config.yaml
n_layer: 13
d_model: 640
n_head: 5
n_kv_head: 1
head_dim: 64
d_mlp: 1280
vocab_size: 16384
activation: "swiglu"
norm: "rmsnorm"
norm_place: "pre"
norm_eps: 1e-05
positions: "rope"
rope_base: 10000.0
rope_fraction: 1.0
qk_norm: true
attn_scale: 0.125
bias: "none"
tie_embeddings: false
parallel_block: true
init: "normal"
init_std_qkv: 0.0165
init_std_o: 0.0
init_std_up: 0.0165
init_std_down: 0.0
optimizer: "muon_variant"
lr: 0.0162
lr_mult_qkv: 0.4
lr_mult_down: 0.7
beta1: 0.93
lr_head: 0.00564
warmup_steps: 28
schedule: "wsd"
decay_fraction: 0.265
decay_shape: "pow"
final_lr_fraction: 0.0
batch_tokens: 65536
seq_len: 768
doc_mask: true
train_tokens: 736500000
steps: 11239
dataset: "wikipedia_en"
MLP neurons of a small language model. Each row is named by its layer, matrix (gate and up: input weights; down: output weights) and neuron, and shows model dimensions 336-463. Each number is 50 + 12 x the weight over its row's rms, rounded and kept within 0 to 99. A neuron's up and down rows have the sign that makes its largest values positive.
Before each neuron's rows, "fires on" lists the tokens most often at its 100 highest values on Wikipedia text that the model never trained on; "fires before" lists the tokens most often just after its 100 highest values on Wikipedia text that the model never trained on.

fires on: " |\n", "–", "b", "ub"
fires before: "|", "0", "1", "is", "if"
L7.gate915:57 47 62 47 31 46 41 59 46 36 34 46 47 57 39 31 37 49 41 41 43 31 61 40 57 54 63 49 36 29 53 62 49 61 48 39 45 39 62 41 47 43 61 45 47 49 38 46 64 54 58 62 66 79 39 55 52 47 54 62 55 51 43 67 51 73 55 42 53 26 76 53 58 49 60 42 32 58 35 37 53 39 53 45 44 63 65 39 59 49 54 62 40 48 37 38 74 21 50 49 59 74 55 36 61 62 66 60 45 65 48 49 42 47 57 53 55 36 49 41 52 48 49 55 24 49 62 65
L7.up915:47 50 49 60 60 54 49 49 34 24 51 41 27 69 43 32 65 44 58 29 43 65 46 40 64 29 58 45 64 54 56 51 56 57 52 51 42 66 64 45 12 51 48 53 43 44 54 74 61 51 54 46 57 42 35 60 37 32 47 60 52 24 48 61 72 52 67 46 60 49 61 48 44 40 48 59 51 52 52 58 60 66 53 65 48 62 32 41 42 55 32 48 39 67 50 41 43 36 44 46 49 44 50 35 64 50 52 33 53 66 68 63 52 37 57 52 60 45 45 48 42 50 63 52 57 55 61 50
L7.down915:42 39 39 23 43 45 72 46 48 30 51 63 44 46 33 72 36 45 54 55 45 57 21 54 63 38 48 61 53 31 44 60 53 39 56 73 57 24 40 47 38 49 33 63 37 63 44 60 35 34 58 31 49 54 52 37 58 47 40 76 25 56 39 40 29 59 48 82 53 31 65 51 59 77 43 55 41 63 30 45 49 60 74 34 54 52 61 54 36 44 57 71 63 23 35 50 42 41 51 41 54 52 48 79 42 58 41 47 66 46 38 34 74 45 64 50 60 56 60 51 48 58 56 31 35 54 55 43

fires on: ".\n\n", "\n", ".\n", "."
fires before: "==", "-", "In"
L5.gate1123:41 41 39 41 53 56 57 65 63 59 46 41 52 56 64 36 60 44 50 63 40 26 38 58 46 35 53 46 56 26 64 81 37 76 52 40 43 31 59 51 66 35 67 58 50 72 39 62 49 51 56 45 61 61 47 35 44 53 43 37 51 54 58 51 37 47 62 49 35 46 47 68 78 42 48 56 50 56 46 39 59 56 61 42 67 56 23 39 59 44 31 52 70 61 29 47 53 45 33 74 58 52 45 22 40 65 57 71 38 48 45 48 36 55 61 60 33 59 62 52 44 64 71 43 50 68 47 61
L5.up1123:43 54 39 51 57 67 45 26 63 74 35 53 68 44 34 39 50 47 40 50 52 29 37 61 44 44 66 37 55 45 44 79 37 75 57 54 52 27 47 34 54 55 56 61 50 69 53 61 45 52 51 61 72 50 39 61 46 42 34 50 43 56 58 44 33 68 55 37 55 47 36 70 65 26 55 49 40 88 47 58 55 55 38 36 77 45 23 47 45 52 44 63 37 64 32 51 47 54 39 44 45 59 34 18 20 69 39 58 36 39 41 52 53 60 30 44 36 53 47 55 54 40 60 44 56 64 50 69
L5.down1123:19 47 49 31 73 44 48 33 51 55 50 28 45 64 56 54 69 61 67 50 33 44 33 37 58 53 53 56 52 51 56 54 54 44 32 58 53 42 43 78 47 53 57 57 47 53 56 57 60 71 60 37 43 51 29 54 34 38 33 56 65 64 53 45 54 46 41 51 64 43 37 85 79 40 47 45 36 51 15 59 57 30 35 50 22 67 50 48 51 44 32 83 43 49 65 41 50 65 53 59 41 62 44 47 28 48 49 40 38 63 19 60 49 50 36 51 52 44 40 44 51 40 52 56 69 38 35 61

fires on: "\n", " |\n", " ("
fires before: "-", "|", "born"
L9.gate609:58 46 42 43 54 15 53 51 40 31 62 32 34 47 44 38 46 41 49 49 50 52 62 49 57 46 57 21 55 35 25 56 62 49 49 53 57 40 58 49 58 59 38 79 59 60 55 31 52 20 50 50 61 58 51 57 43 58 44 58 52 42 38 43 38 56 44 61 53 61 77 62 23 62 41 63 57 56 62 45 58 47 50 66 64 59 65 62 48 51 63 39 50 70 49 63 35 34 49 52 47 42 54 52 59 44 74 47 41 44 50 62 47 55 63 49 61 23 57 65 39 47 61 52 47 35 72 59
L9.up609:30 42 53 39 50 52 54 40 42 45 60 72 44 61 60 39 52 37 71 58 57 38 66 62 49 36 69 48 40 48 38 60 38 61 60 38 67 42 57 49 62 72 46 45 47 70 54 45 52 32 49 39 30 46 68 40 74 64 55 52 34 68 55 33 40 38 54 71 53 40 53 62 46 60 29 56 45 44 67 41 37 57 55 55 45 58 43 60 83 66 42 54 41 44 54 50 52 57 42 52 40 15 52 70 62 45 58 66 45 42 45 45 35 42 70 55 48 37 42 49 48 49 34 45 72 49 65 60
L9.down609:56 45 64 28 60 41 36 71 40 40 62 50 54 30 58 46 63 30 40 40 42 41 29 51 36 56 41 39 59 32 58 49 39 19 53 41 52 40 50 65 46 48 36 45 37 83 53 33 50 61 45 75 52 61 62 65 58 51 50 42 54 46 49 41 60 64 63 54 75 55 34 58 62 69 40 65 40 65 52 52 43 52 64 46 36 45 37 58 39 44 15 49 55 45 41 65 55 35 59 43 29 45 48 50 48 61 49 41 45 51 29 60 55 59 48 71 40 50 55 57 53 35 46 35 69 29 41 69

fires on: "\n", "\n\n", ":", ":\n", ":\n\n"
fires before: "-", "|", "The"
L5.gate865:52 38 45 38 24 36 36 61 54 49 69 40 64 54 39 57 77 39 49 52 77 48 42 53 36 49 62 68 51 53 26 56 33 55 51 49 57 58 61 26 75 65 46 55 51 73 57 59 52 43 59 50 58 49 24 56 44 62 43 54 69 70 45 45 43 42 48 41 62 37 50 55 37 46 46 44 38 64 61 45 57 42 63 40 64 73 57 52 51 31 49 28 43 53 38 45 51 43 34 65 39 48 80 43 60 67 53 84 54 72 65 29 38 34 63 60 53 54 45 31 39 61 44 33 58 52 31 58
L5.up865:50 40 45 55 41 41 29 47 44 48 38 50 63 46 42 56 52 48 39 61 43 40 55 51 59 38 56 53 41 57 45 47 40 68 60 49 40 59 38 59 53 57 35 60 49 83 30 66 57 58 33 43 79 39 46 53 58 39 47 62 49 71 37 33 32 48 58 69 42 44 49 71 38 54 64 66 53 57 76 34 53 53 60 41 68 49 49 52 45 63 30 58 48 49 60 49 58 65 37 56 59 58 69 41 53 72 57 55 42 58 77 55 50 41 36 74 61 55 61 52 54 47 49 72 38 71 62 52
L5.down865:44 51 25 43 62 42 66 62 68 49 65 63 54 50 74 39 61 67 63 31 65 33 52 39 67 32 57 45 54 44 37 53 45 33 63 32 37 53 56 66 45 68 46 66 69 56 65 56 41 59 52 45 54 57 54 51 18 32 49 70 55 53 36 56 46 22 51 67 38 38 54 50 46 49 49 65 51 53 46 42 47 67 37 43 56 45 62 57 36 29 38 58 62 60 62 54 37 40 47 47 58 49 42 46 60 66 73 53 51 56 53 53 49 60 56 83 55 52 43 48 41 65 61 52 55 19 22 62

fires on: " ", ".", "1", " |", "ud"
fires before: " |", "2", "1", "3"
L9.gate299:55 34 47 42 44 33 59 56 38 41 62 35 23 41 46 40 53 50 55 63 50 21 51 46 48 36 36 56 63 68 33 46 71 47 60 34 62 37 56 59 53 45 52 56 65 40 37 40 57 38 52 48 52 44 40 24 38 42 35 46 59 30 55 64 40 36 48 33 41 39 19 58 40 50 53 31 57 61 47 70 60 44 30 39 79 42 59 67 30 69 52 59 39 67 34 55 55 44 59 63 46 44 46 65 57 57 53 56 39 59 68 84 51 45 53 53 42 50 44 43 49 58 43 48 30 43 43 58
L9.up299:45 28 58 69 41 44 40 62 69 31 53 56 63 54 39 32 32 80 58 38 46 43 39 50 60 56 45 55 59 70 54 55 55 55 49 51 33 32 68 65 64 61 26 64 63 64 57 68 47 54 54 55 72 34 34 49 35 43 39 48 58 61 53 46 65 46 58 33 49 55 53 54 51 35 54 60 53 50 37 36 42 54 33 57 65 72 41 58 40 47 62 28 52 47 40 59 75 33 56 39 46 30 66 51 57 63 49 61 22 60 49 69 58 36 42 64 53 63 60 58 56 81 73 54 42 38 34 63
L9.down299:50 50 54 50 39 61 32 53 60 39 60 55 57 49 35 53 32 46 52 43 48 34 46 56 76 52 48 54 52 63 26 61 45 58 46 57 15 42 49 43 51 29 26 64 42 35 47 44 54 55 28 69 37 38 62 42 73 49 65 41 50 40 46 46 56 34 44 57 70 47 53 53 39 55 58 49 55 62 70 62 41 67 36 58 41 46 54 46 59 40 37 44 38 64 50 32 46 63 54 51 44 54 64 52 54 46 55 48 51 49 45 55 66 18 27 31 43 49 36 34 31 38 65 68 46 60 43 81

fires on: " |\n", "\n"
fires before: "|"
L10.gate216:55 48 42 71 28 50 54 61 42 52 33 58 37 65 47 29 69 51 47 44 42 63 49 75 60 45 58 42 41 25 48 51 60 39 41 47 69 36 47 26 42 33 34 53 41 38 55 54 72 27 44 43 56 48 59 47 59 36 34 38 64 60 35 37 55 49 49 45 69 65 32 43 65 58 55 52 47 47 53 53 27 50 42 57 44 32 51 43 52 67 64 40 46 57 63 61 54 36 51 46 48 46 49 62 42 40 74 59 46 07 44 37 48 39 58 73 48 35 77 48 29 70 47 30 63 50 52 41
L10.up216:60 56 53 53 45 37 40 34 47 58 46 59 43 43 51 73 51 49 43 53 55 22 42 44 35 42 52 50 33 49 48 36 59 65 46 40 63 48 41 39 55 44 50 40 42 34 51 33 52 54 71 24 30 51 69 41 56 70 44 64 63 60 58 50 38 45 42 51 36 14 55 35 49 40 54 73 48 44 54 47 46 64 56 56 54 61 52 47 57 74 47 69 44 46 53 72 51 27 45 50 64 61 28 59 33 34 43 46 48 58 61 17 39 46 91 57 40 61 49 46 68 22 53 48 54 50 36 52
L10.down216:57 47 39 58 22 52 68 42 32 43 34 78 46 64 57 46 63 20 53 49 41 62 32 49 37 35 34 52 57 53 42 71 66 40 54 64 21 39 60 32 67 68 70 59 30 38 57 57 69 62 77 42 34 73 40 79 61 50 28 52 67 40 48 41 25 57 65 68 57 57 70 33 60 43 54 50 50 41 46 53 46 57 60 58 48 56 33 68 53 50 54 58 59 49 35 57 40 75 47 56 42 51 29 57 59 70 48 55 63 66 44 40 45 44 61 49 42 48 40 48 58 46 48 29 46 75 50 52

fires on: ":", "|", " It", " it", " |"
fires before: " ", " was", " is"
L7.gate969:54 43 42 59 54 60 52 53 49 37 57 65 41 54 55 39 34 44 60 41 58 48 46 34 34 44 22 35 73 43 73 69 58 55 48 46 43 54 61 59 67 35 42 49 54 75 38 54 24 64 58 61 57 35 34 66 43 65 59 48 45 54 57 52 35 56 43 43 71 34 42 43 38 57 53 38 39 44 47 35 65 78 51 38 35 59 19 43 51 61 58 47 34 36 54 77 59 40 53 37 68 50 56 49 48 40 45 53 46 48 44 48 56 85 48 41 47 56 50 50 65 46 51 50 53 75 30 67
L7.up969:63 58 58 39 46 23 50 35 48 59 39 58 47 48 42 33 44 37 55 41 46 44 63 43 60 56 37 30 61 52 51 35 45 61 49 58 63 46 49 29 53 47 43 35 46 54 24 67 33 56 47 49 53 39 54 62 62 59 63 50 70 39 33 72 47 45 46 30 58 34 38 52 50 56 23 76 51 35 50 32 35 67 64 54 46 61 53 46 81 46 39 67 70 56 75 57 48 45 35 41 31 51 57 72 65 32 65 55 54 34 33 44 70 54 37 41 51 51 45 61 34 41 62 35 37 66 52 38
L7.down969:30 58 32 63 36 45 59 41 27 57 45 53 64 69 45 52 65 09 41 70 56 37 59 39 45 46 78 56 46 50 48 52 58 62 46 44 66 65 62 37 51 44 44 59 55 58 55 48 67 53 55 46 47 47 51 46 56 48 55 41 56 41 32 56 63 56 45 91 61 42 57 60 55 56 59 40 48 59 55 63 67 59 53 50 36 42 64 60 60 47 48 49 53 59 47 46 46 51 68 39 49 64 55 51 45 51 48 49 57 37 56 39 44 56 58 52 43 59 36 58 58 31 51 47 42 54 66 35

fires on: " |", "|", " ", ".S"
fires before: " ", ".", " Sheet", " −"
L7.gate387:68 37 41 45 41 36 40 40 56 76 54 46 54 39 82 35 47 09 45 43 44 44 47 32 31 54 39 36 29 57 53 57 42 55 44 56 47 67 57 48 59 54 52 46 55 43 34 45 48 63 51 63 67 58 50 54 67 61 56 46 64 43 58 31 52 66 26 38 36 51 29 33 29 55 56 75 52 47 37 51 58 51 64 45 57 35 62 65 57 62 28 45 52 56 54 50 51 42 48 68 57 46 51 54 44 31 33 33 38 47 73 45 37 52 61 38 59 44 50 61 64 43 52 52 50 64 40 50
L7.up387:54 49 42 73 53 36 64 25 66 53 37 64 79 49 52 41 35 56 63 50 51 56 60 49 52 64 36 80 51 63 34 59 60 28 50 66 47 49 52 26 59 45 58 35 30 53 48 28 50 73 53 40 43 75 72 56 58 44 50 48 59 54 41 39 51 45 48 58 43 63 78 59 45 67 52 56 52 51 61 53 60 43 41 57 52 54 49 67 53 43 54 53 91 52 38 50 41 59 50 55 55 61 48 50 77 39 71 40 50 36 26 61 61 52 47 34 37 21 57 44 45 49 52 47 49 62 33 49
L7.down387:46 60 51 42 62 52 59 43 37 59 54 35 55 48 56 59 49 55 39 66 32 42 44 30 61 37 70 48 33 80 40 51 46 40 48 57 55 48 41 41 49 45 53 40 50 48 41 58 57 49 61 52 56 48 41 45 54 51 68 62 56 70 55 63 61 50 53 54 46 56 34 37 46 49 52 46 51 59 69 61 50 58 57 67 21 64 43 36 47 54 57 40 66 55 44 52 73 59 48 55 50 46 53 59 51 39 46 57 52 44 40 70 44 45 46 46 52 43 39 40 44 36 50 58 50 49 44 49

fires on: " |", " ", ";"
fires before: " ", "1", "2", "0"
L8.gate465:50 38 60 43 58 46 63 59 40 42 52 40 62 68 36 29 48 25 43 76 34 37 51 43 61 32 63 48 46 28 40 58 51 51 36 65 35 37 42 46 33 43 72 48 54 57 53 53 60 59 51 30 38 66 38 58 48 52 53 34 45 57 34 53 64 62 55 42 60 51 48 64 40 35 67 34 27 51 53 58 42 49 33 51 68 59 53 36 40 66 45 44 41 37 46 39 46 76 56 46 62 71 31 55 70 59 40 64 38 67 54 51 55 58 61 34 61 44 68 40 51 56 59 62 48 38 53 57
L8.up465:52 16 45 47 67 46 43 42 51 54 31 40 28 55 80 26 47 47 46 66 68 49 60 45 43 41 42 50 53 51 63 44 25 53 43 43 46 42 62 56 68 71 68 41 72 48 50 35 74 35 43 55 62 46 42 55 61 50 66 39 51 47 49 65 49 35 39 30 61 45 56 49 58 42 63 51 52 41 47 51 51 33 38 45 69 56 39 48 51 67 54 51 55 45 44 53 33 39 55 51 43 36 49 67 46 41 48 50 43 49 40 65 38 37 48 52 66 54 63 38 48 52 62 49 54 26 57 72
L8.down465:28 63 45 70 46 33 40 38 71 41 64 24 35 39 31 65 57 42 41 43 60 48 23 47 51 44 58 53 39 40 55 63 45 56 45 73 35 49 70 49 43 45 51 58 62 54 56 43 70 67 39 36 49 36 66 64 46 47 42 34 55 62 36 52 29 28 60 53 59 58 61 26 50 51 51 53 40 57 45 48 50 41 33 60 46 79 45 38 55 40 64 45 40 53 51 84 64 38 65 54 40 58 49 49 50 55 68 28 48 31 26 38 51 63 52 52 42 43 50 47 29 46 69 55 38 52 51 75

fires on: " |", ";", "–", "-"
fires before: " ", "1", "2"
L10.gate129:63 55 26 60 59 42 49 42 59 60 40 48 69 51 36 59 37 55 72 59 33 64 30 58 46 38 50 44 58 40 52 55 55 58 70 46 50 60 56 47 74 58 59 54 41 39 78 34 44 54 59 38 51 45 48 58 57 64 44 52 60 37 60 34 34 52 46 35 38 59 49 38 56 60 77 33 54 55 53 53 44 48 66 46 50 60 50 56 40 64 50 60 57 60 58 50 41 44 42 34 64 72 61 83 80 31 51 71 58 40 41 69 58 48 53 46 49 49 48 60 61 60 56 36 53 41 23 35
L10.up129:55 58 69 63 68 62 41 55 36 63 77 44 43 43 42 51 40 61 36 42 49 64 58 49 52 54 39 47 67 53 37 57 39 43 54 61 71 65 52 44 14 37 52 46 49 30 42 26 43 57 47 50 43 67 50 48 43 24 56 50 47 56 54 49 61 39 71 34 37 54 46 55 49 49 56 68 44 54 39 65 46 49 48 78 28 47 44 69 42 38 47 62 49 52 59 47 60 48 53 35 66 60 38 56 30 43 55 49 64 62 36 77 51 62 37 40 51 45 59 65 51 55 55 46 49 39 47 47
L10.down129:53 46 52 56 74 64 45 46 27 68 75 50 53 53 58 49 28 44 39 79 53 36 39 55 69 55 39 52 51 53 34 46 50 36 55 22 37 49 47 63 61 53 54 38 57 44 59 40 58 55 46 58 60 40 56 35 45 40 57 51 38 45 55 63 54 51 45 34 39 30 64 55 57 37 43 64 75 60 52 51 44 60 50 50 41 62 53 68 43 53 65 35 47 42 68 54 48 65 62 49 43 44 58 36 24 45 22 37 53 65 40 52 60 45 49 15 57 40 37 46 25 50 56 32 33 39 43 39

fires on: "00", "1", "50", "2"
fires before: "0", " |", "2", "1", "5", "4"
L5.gate944:54 43 53 33 45 59 50 62 70 35 54 50 37 22 44 68 48 61 48 59 51 44 60 66 38 62 55 50 69 47 35 44 50 65 60 44 51 52 52 43 22 33 31 54 37 51 54 76 47 52 50 38 55 53 44 50 44 38 42 40 51 61 62 52 46 45 49 56 66 45 38 43 33 50 48 68 46 50 17 46 66 34 63 72 58 72 42 63 53 45 64 68 37 58 60 57 37 42 45 48 44 24 65 54 46 49 79 40 15 50 49 69 63 38 46 46 43 47 53 53 59 60 25 63 38 41 27 46
L5.up944:58 41 66 37 43 57 45 67 40 61 45 44 50 51 43 36 52 32 39 31 51 70 57 56 66 54 51 61 58 47 42 46 54 38 43 41 77 61 50 60 47 58 60 57 63 50 47 60 64 46 64 47 56 68 31 54 41 48 57 57 45 62 66 34 49 47 54 46 65 60 43 68 51 58 57 46 46 28 62 46 57 67 60 59 50 59 48 37 53 33 64 45 46 48 57 56 58 48 59 39 54 22 28 35 49 44 42 51 65 57 53 26 49 47 58 34 47 41 40 38 70 51 52 50 52 41 42 26
L5.down944:29 63 59 66 59 55 29 49 42 71 61 56 46 69 58 56 67 38 73 66 47 50 51 34 58 29 35 44 55 45 64 79 38 42 51 83 60 43 48 48 60 55 44 42 46 51 49 60 42 57 49 48 50 36 79 38 82 55 45 42 36 47 56 61 46 38 61 48 64 41 30 45 42 55 43 49 38 70 44 44 55 45 43 47 52 65 52 61 47 71 61 67 53 56 58 48 63 32 37 57 69 46 48 48 40 31 35 78 57 44 43 46 65 61 30 64 65 31 51 64 45 42 53 49 51 32 45 43

fires on: "\n", " |\n", ")\n", ".\n", ";\n"
fires before: "-", "|", " "
L9.gate62:52 65 55 60 69 49 53 30 65 52 50 59 49 58 55 36 62 63 53 38 50 31 49 45 71 37 43 37 39 70 33 49 54 63 52 33 28 60 42 69 35 76 50 64 57 65 55 45 69 45 54 41 59 60 31 54 59 51 36 38 46 64 38 39 43 37 53 49 37 63 57 62 67 51 52 59 59 43 49 44 40 60 19 49 60 44 68 49 50 32 43 69 61 51 25 56 27 36 45 46 45 59 59 40 55 64 36 65 39 50 51 58 65 39 70 64 64 74 44 61 48 59 75 49 50 52 49 47
L9.up62:57 41 35 47 59 79 44 64 54 34 59 38 36 63 37 73 36 44 33 47 45 68 41 59 41 48 56 45 55 56 53 59 40 37 52 54 52 46 47 61 61 49 78 43 40 80 58 36 54 45 42 59 41 57 26 40 49 68 49 57 67 53 35 43 42 51 69 66 41 32 35 42 19 52 60 56 34 63 43 37 71 36 34 31 71 75 58 38 70 78 40 45 49 55 45 78 32 65 40 48 66 35 63 46 57 46 61 68 51 42 36 43 66 34 57 56 57 31 59 52 58 51 45 53 68 35 58 41
L9.down62:18 46 40 44 46 42 44 65 48 52 45 67 28 39 46 55 46 60 56 44 12 38 54 42 46 60 42 33 45 56 60 76 48 45 47 57 40 44 52 49 38 57 55 59 54 73 49 48 54 67 40 45 49 41 36 44 56 50 54 39 62 85 49 12 50 44 56 40 49 64 52 51 38 26 67 53 53 47 50 41 75 31 33 59 34 39 58 31 40 40 53 40 64 77 51 60 29 36 39 38 43 42 41 55 59 58 42 49 50 42 39 57 59 62 47 47 66 35 42 44 74 49 41 57 45 55 50 40

fires on: ".", "1", "9", "3", "0"
fires before: ")", "9", " |", "3", "1", "7"
L8.gate683:46 52 49 38 43 62 58 69 38 66 55 37 58 54 59 73 57 51 46 62 42 49 61 45 32 28 18 41 56 49 46 42 48 55 53 50 60 50 57 34 37 57 20 39 41 60 69 32 57 44 53 74 41 56 38 50 55 36 60 36 72 53 60 44 60 49 61 58 51 51 76 37 56 66 58 74 41 52 53 59 65 39 63 68 63 66 44 35 41 33 53 49 54 62 26 59 52 44 49 35 35 57 75 60 30 55 45 40 46 53 54 66 50 54 50 53 68 35 47 42 59 39 44 29 41 64 52 59
L8.up683:43 26 59 33 40 36 31 47 43 55 26 51 63 72 56 55 29 54 55 50 40 32 53 60 41 46 27 65 35 55 44 48 68 58 68 42 31 44 45 22 35 62 65 29 50 62 50 51 41 25 54 41 47 42 48 45 45 47 54 54 51 40 54 55 39 45 64 51 43 54 52 40 70 44 50 53 59 70 62 61 74 35 61 37 59 58 58 49 39 62 52 22 42 43 48 49 70 51 58 42 45 49 63 39 50 26 59 55 51 30 29 77 55 81 51 81 47 34 58 54 45 60 68 45 39 59 52 79
L8.down683:58 53 60 50 65 72 53 40 62 26 50 60 41 60 46 47 49 43 26 40 54 47 60 46 62 37 50 31 44 50 36 49 44 52 51 62 45 64 55 38 35 48 54 43 71 32 53 47 52 42 38 47 32 43 46 57 59 56 44 62 21 38 37 46 58 47 62 36 50 36 57 63 35 55 59 52 41 32 48 35 42 40 09 57 43 52 53 43 46 59 58 54 62 37 51 56 58 58 32 31 52 37 44 45 51 64 57 38 46 40 54 40 50 41 49 50 46 54 64 23 75 36 45 57 46 50 34 54

fires on: " |", ")", ";", "==", " households"
fires before: " |", " ", ","
L7.gate207:42 52 60 31 53 54 42 48 59 37 52 32 53 38 57 65 59 34 55 37 59 46 49 34 58 36 38 57 38 56 48 71 65 51 64 53 48 73 37 46 58 70 42 66 61 60 62 40 66 44 54 56 42 36 45 64 65 44 66 45 47 25 58 56 29 44 53 47 69 59 51 41 65 42 52 46 46 60 42 50 53 23 49 46 49 50 51 60 54 36 55 34 50 48 52 27 35 30 64 29 56 51 57 56 48 32 54 35 37 59 46 65 42 46 60 55 45 41 45 61 50 52 55 45 31 62 54 38
L7.up207:40 51 62 63 55 41 67 67 46 59 56 42 33 34 55 58 52 53 49 42 54 57 59 38 61 46 34 76 34 57 42 49 46 57 54 59 49 43 62 46 57 42 71 44 64 54 56 45 58 51 38 55 50 55 45 54 47 39 55 43 47 49 68 41 30 57 52 38 53 57 61 48 66 27 73 62 54 55 51 46 58 25 64 46 54 43 44 61 68 53 52 63 37 65 58 57 34 43 67 41 57 45 73 64 49 21 33 74 39 35 37 62 61 10 44 47 52 44 52 50 52 65 56 48 33 51 61 53
L7.down207:67 21 40 50 61 49 50 62 20 34 42 59 44 46 43 44 58 33 47 65 58 49 48 62 37 54 60 36 58 76 47 66 77 44 36 62 50 58 40 43 41 63 61 32 49 51 58 36 41 63 39 71 30 45 48 69 46 52 49 41 41 62 68 67 43 51 58 57 59 40 52 64 50 58 67 56 63 39 50 67 32 29 32 67 45 59 72 62 54 34 48 56 70 23 67 21 27 66 53 49 64 53 54 39 34 35 62 29 60 35 36 63 61 58 64 52 49 56 55 46 69 63 49 61 38 41 59 64

fires on: ".\n\n", "\n\n", " |\n\n", ".\"\n\n"
fires before: "==", "In", "===", "The", "A"
L10.gate223:49 52 37 52 75 57 51 52 73 44 55 67 42 48 36 12 45 42 68 66 53 47 46 44 33 51 55 43 62 48 40 52 66 53 70 57 36 43 49 55 40 66 43 55 51 58 54 54 65 42 41 41 39 43 48 41 44 48 24 34 66 43 34 62 48 63 59 39 37 54 60 66 58 26 57 45 49 59 59 58 36 57 51 49 48 70 45 67 49 35 54 49 63 45 50 56 45 61 50 58 47 69 46 56 52 31 58 58 50 53 60 41 26 55 52 51 30 48 57 30 61 64 27 68 63 55 65 40
L10.up223:49 35 47 33 52 42 42 33 52 56 52 53 48 67 55 47 51 51 55 44 45 46 43 52 52 45 46 34 49 58 55 63 60 52 57 44 52 35 44 46 33 70 19 40 47 73 30 57 57 38 61 60 58 44 23 72 66 38 66 40 57 58 64 63 64 56 67 25 34 34 41 70 43 54 29 54 43 65 65 45 43 08 49 31 61 51 55 52 46 59 44 33 40 75 37 67 25 46 34 33 38 52 33 49 59 50 64 35 56 31 43 68 35 58 42 56 58 51 61 53 48 86 54 54 51 66 58 35
L10.down223:60 71 50 68 50 59 50 57 55 53 49 57 53 32 60 54 41 44 49 53 50 52 55 55 63 62 38 63 42 57 39 47 38 69 56 51 57 62 53 62 59 38 74 56 51 44 56 55 52 46 58 38 46 54 56 42 52 67 32 58 44 40 37 48 41 66 33 46 57 51 47 36 50 37 55 43 56 51 42 55 47 40 58 69 58 54 62 53 45 36 53 46 52 45 62 15 71 43 68 49 77 66 69 49 50 37 50 40 44 61 46 51 62 44 49 58 48 23 58 50 41 40 51 59 46 36 43 55

fires on: ".", " ", ","
fires before: "5", "4", "1", "0", "2", "7"
L5.gate288:56 33 44 65 44 34 40 43 45 33 52 52 33 41 33 68 41 65 32 45 59 58 38 68 59 46 52 55 49 22 36 42 37 56 63 57 53 36 49 42 48 39 57 49 41 43 25 67 57 55 50 38 53 39 32 76 67 68 56 47 47 92 60 35 44 57 65 63 62 68 66 49 42 69 57 42 47 63 61 39 63 53 48 27 77 37 48 36 51 32 37 51 49 56 37 60 37 53 44 38 67 40 53 52 66 62 28 57 40 50 57 66 61 21 58 40 45 40 46 51 37 45 43 50 44 54 42 40
L5.up288:61 36 39 68 49 53 35 71 46 60 62 54 69 41 32 27 68 46 43 38 43 69 36 39 70 38 53 60 38 41 60 45 42 32 52 47 58 50 28 17 37 58 61 51 69 76 49 55 51 65 66 22 90 64 38 62 81 55 57 61 37 60 60 50 68 54 48 53 45 46 32 44 51 59 65 50 37 41 68 45 47 54 28 61 51 42 32 64 53 24 40 32 38 57 35 59 52 67 46 57 36 49 41 48 51 41 30 32 62 46 70 49 68 66 60 41 69 32 34 43 50 35 30 59 36 55 55 65
L5.down288:44 35 48 26 85 62 42 45 72 57 39 63 57 76 63 60 40 62 46 51 52 32 41 51 58 36 72 58 45 51 47 44 42 45 57 48 50 42 61 53 68 47 29 48 55 50 58 53 43 45 42 62 60 64 48 52 52 27 66 32 42 40 37 60 62 52 63 50 58 40 32 46 34 46 54 49 44 52 43 43 60 35 50 38 64 52 50 40 60 54 61 51 46 57 47 48 49 37 12 39 59 41 61 44 47 32 58 64 66 36 46 67 39 21 75 45 33 32 46 55 37 60 51 68 36 34 48 46